Weights of a small GPT-style language model, trained from scratch on English Wikipedia: a variant of Muon for these matrices.
MLP neurons of a small language model. Each row is named by its layer, matrix (down: output weights) and neuron, and shows model dimensions 16-79. Each number is 128 + 24 x the weight over its row's rms, rounded and kept within 0 to 255. A neuron's up and down rows have the sign that makes its largest values positive.
Before each neuron's rows, "fires before" lists the tokens most often just after its 100 highest values on Wikipedia text that the model never trained on.

fires before: "e", "ed", "al", "es", "in", "em"
L4.down138 [120 121 140 141 119  69 121 155  90 141 114 142 158 119 117 132 137 134 121 109  92 143 121 109 139 153 110 163 103 149 126 172 127 134  93 114 129 128 176 165 142 133  78 151 116 166 106 127 108  96 116 132 123 144 157  85 123  94 109 163 134 132 140  98]

fires before: "ed", "ment", "e", "i", " the"
L4.down348 [145 101  79 147 126 137  89 104 115 130 110 135  95 116 149 126 113  98 164 120  69 128 138 140 128 150 110 112 129 124 129 136 106 150 116 124 123  98 159 101 139 166 118 132  96 127 133 128 146 113 153  89 134 129 115 115 111 137 153 161 123 100 152 111]

fires before: "il", "ic", "r", "orn", "ing", "ine"
L4.down271 [137 157 143 129 133 113 130 148 139 123 115 142 178 120 137 106  82 141 120 122 127 144 155 130 104 116 134 135 147 103 111 138 119 100  78 138 134 129 147 136 140 115 141 162 126 134  79 163 123 108 105 131 162 118  96 145 160 156 100 161   8 140 149 131]

fires before: "le", "v", "ers", "ar", "p", "ach"
L4.down390 [134  89 142 129  99 130 129 145 113 161 136  91 140 120 135  94  88 176 138 119 126 104 113 143 133 123 117 101 170 133 101 113 117 140 127 153 141 135 106 127 106 131 110 119 113 129  95 118 125  80 120 145 178 142 102 117 135 143 162 135 153 110 164 110]

fires before: "ers", "ar", "i", "ill", "ide", "al"
L4.down259 [101 127 116 110 122 142 129 122 124 139 123 102 117 118 106 138 134 124 123 143 139 132 157 114 156 124 106 130 114 175 100  99 137 113 122 119  95 152 139  97 157 122 135 123 144 116 142  96 117  95 145 163 158 139 112 141 121 102 142  92 139 107  83 121]

fires before: "og", "en", "al", "es", "ent", "om"
L4.down203 [137 198 120 120 143 111 109 120 159 164 162 134 146 157 115 108 164 107 125 149 110 110 126 152  74 160 101 127 132 129 111  97 118 158 120 132 164 150 122 110 105 139 108 179 149 158 143 111  64 118 135 129 105 173 143 159 125 116 162 140 103 173 127 135]

fires before: " the", " m", "f", " on"
L4.down64 [134 141 129 109 124 125 129 169 110 131 177 133 136 118 132 130 157  98 143 130 186 137 176 128 113 119 121 126 173 134 128 107  92 167 133 140 154 156 188 133 157 105 110  90 158  83 114 111 115 104 142 127 168  81 139 149 119 128 138 158 139 119 117 117]

fires before: " to", " in", " from", " the", " on"
L4.down52 [115 135 182 135 151 132  77 128 120 110 132 139  88 114 138 121 171 134 156 159 104 167 117 140 152 178 161 124  98 110 106 119 163 144 134  84 143 111 147 162 157 142 111  89 135 132 132 107 135 120 143 120 148 136 155 182 111 148 157 113  89 102 162 154]

fires before: "ot", "d", "end", "b", "al", "t"
L4.down246 [132 165 135  88 126 148 148 111 127 132 147  57 150 118 152  83  96 161 117 138 145 175 110 121 139 121 164  87 127 146 142  99  86 126 153 162 135  78 215 148 117 104 131 156 136  77 151 144  94 142 145 110 146 146 179 133 129 114 158 138 113 141 137 121]

fires before: "h", "er", "ic", "g", "al", "ear"
L4.down61 [155  89 129 156 143 100 126 123 153 104 116 105 126 142 129 124 143 152 126 136 102 144 133 146 118 120 114 110 128 143 114 103 135  95 133 158 100  90 150 166 160 103 114 104 135 164 107 133 165 155 136 171 110  55  87 129 141 121 149 164 152 151 142  96]

fires before: " a", "ct", "S", " an", "g"
L4.down126 [111 115 163 114  96 103 156 139 135 129 137 129 164 115 119 111  78 144  94 130 133 152 125 132 120 125  93 141 133 185 113 123 135 164 107 119 103 144 137 123 182 151 159  97 157 153 149 130 118 112 134 149 143 115 152 105 121 101 122 105 149 144 127 125]

fires before: "ember", "i", "ent", "t", "ain"
L4.down77 [126 152  86 114 173 135 127 106  94 109 126 155 143 174 118  99 151 133 130  93 129 155 161 125  82 148 172 147 122 156 139 130 122 165  81 160  99 120 130 112 115 121 172 115 127 131 154 119 149 119 122 123 133 155 133 157 138 127 172 131 124 161 138 161]

fires before: "m", "t", "b", "ain", "v", "ud"
L4.down409 [120 127  92 128 111 153 144 124 156 116 115 128 152 128 120 117 115 102 145 161 156 119 121 111  82 147 125 149 123 156 142 132  90 109 125 109 100 126 206 120 129 135 122 137 137 115 120 149 110 131 119 143 141 171  49  84 159 151 129  90 104 136 128 152]

fires before: "ric", "ing", "ra", "ri", "in", "ens"
L4.down53 [102  94 114  89 118 153 156 141 111 140  92 101 125 128 147 121 153 151 127 109 156 138 123 139 122 147 133 185 152 129 116 141 116 166  88 117 147 102 140 168 129 109 142 134 141 126 159 121  96 126 149 144 169 120 149 108 124 167 151 122 143 133 158 160]

fires before: "ud", " the", " a", " it", "us", " to"
L4.down99 [ 85 110 114 122 165 145 136 152 121  93 124 131 120 150  78 111 156 168 112 126 160 137 116 127 159 146 134 134 118 118 121 143 123 172 134 110 117 122 135  81  99 133 122 153  73 136 195 106 153 147 150 108 123 150 136 136 154 116 120 123 118 118 158 139]

fires before: " the", " he", " s", " \"", " a", " it"
L4.down147 [112 106 133 123 129 139 146 170 123 114 138 145  59  73 130 158 112 148  80  84 128 130 126 144 131 137 127 102 141 161 150 130 117 103 123  93 122  90  63 121 139 107 129 116 123 126 153 113 158 127 135 142 104 127 128 138 178 147 150 163 130 136 107 160]

fires before: "ber", "in", "is", "it", "un", "9"
L4.down267 [112 110 162 165  81 144 159 149 122 160  92 127  88 139 124  66 125 126 177 157 162 137 141  83 120 112 144 122 178 148 134 121  91 178 132 135 128 149 116  96 103 148 130 155 126 150  92 165  94 153 107 144 142 133 142 146 144  91 154 166 109 166 152 117]

fires before: "==", "n", "===", "ed"
L4.down368 [177 117 165 145 178 115 185 122  91 127 141 116 121 122 181 123 143 129 122 165 173 134 112 120 152  91 136 113 126 118 138 125 105 168 112 137 110 139 121 145 146 125 162 160 138 117 153 124 150  87 158 109 106 154  93 133 128 127 131 130 116 126 154 130]

fires before: "p", "en", "al", "ro", "ell", "c"
L4.down197 [117 139 147 123 113 138 159 136 121 156 139 168 180 154 143 127 117 137 106 154 142 109  96 144 137 113 108 137 134  78 122  53 123 100 129 153 157 113 144 137 161 118 154 164 130 113 160  75 122 125 135 105  92 157 137 184 156 172 191 106  96 112 138 120]

fires before: " was", " is", " has", " s", " comp", " re"
L4.down24 [ 82 156 145 138  99 130 116 119 154  88 107 121 142 142 114  69 113 121 134 144 151 164 134 118 163 117 107 131  96 122  77 126 154 109 152 162  99 155 129 103 109 130 136 133 126 131  81 141  85 148  91 121 178  94 147 144 111 134 156 160 126 102 118  90]

fires before: "t", "al", "y", "n", "ra", "g"
L4.down394 [140 131 154 148 151 131  73  86 153  83  94  95  80 135 111 141 143 141 129 175 134 120 148 140 145 129  97 136 153 171 127 148 192 133 124  93 114 126 118 161  97 137 150 123 104 149 159 130 117 107  84 124 145 105 125 157 122 132  87 129 129 132  92  85]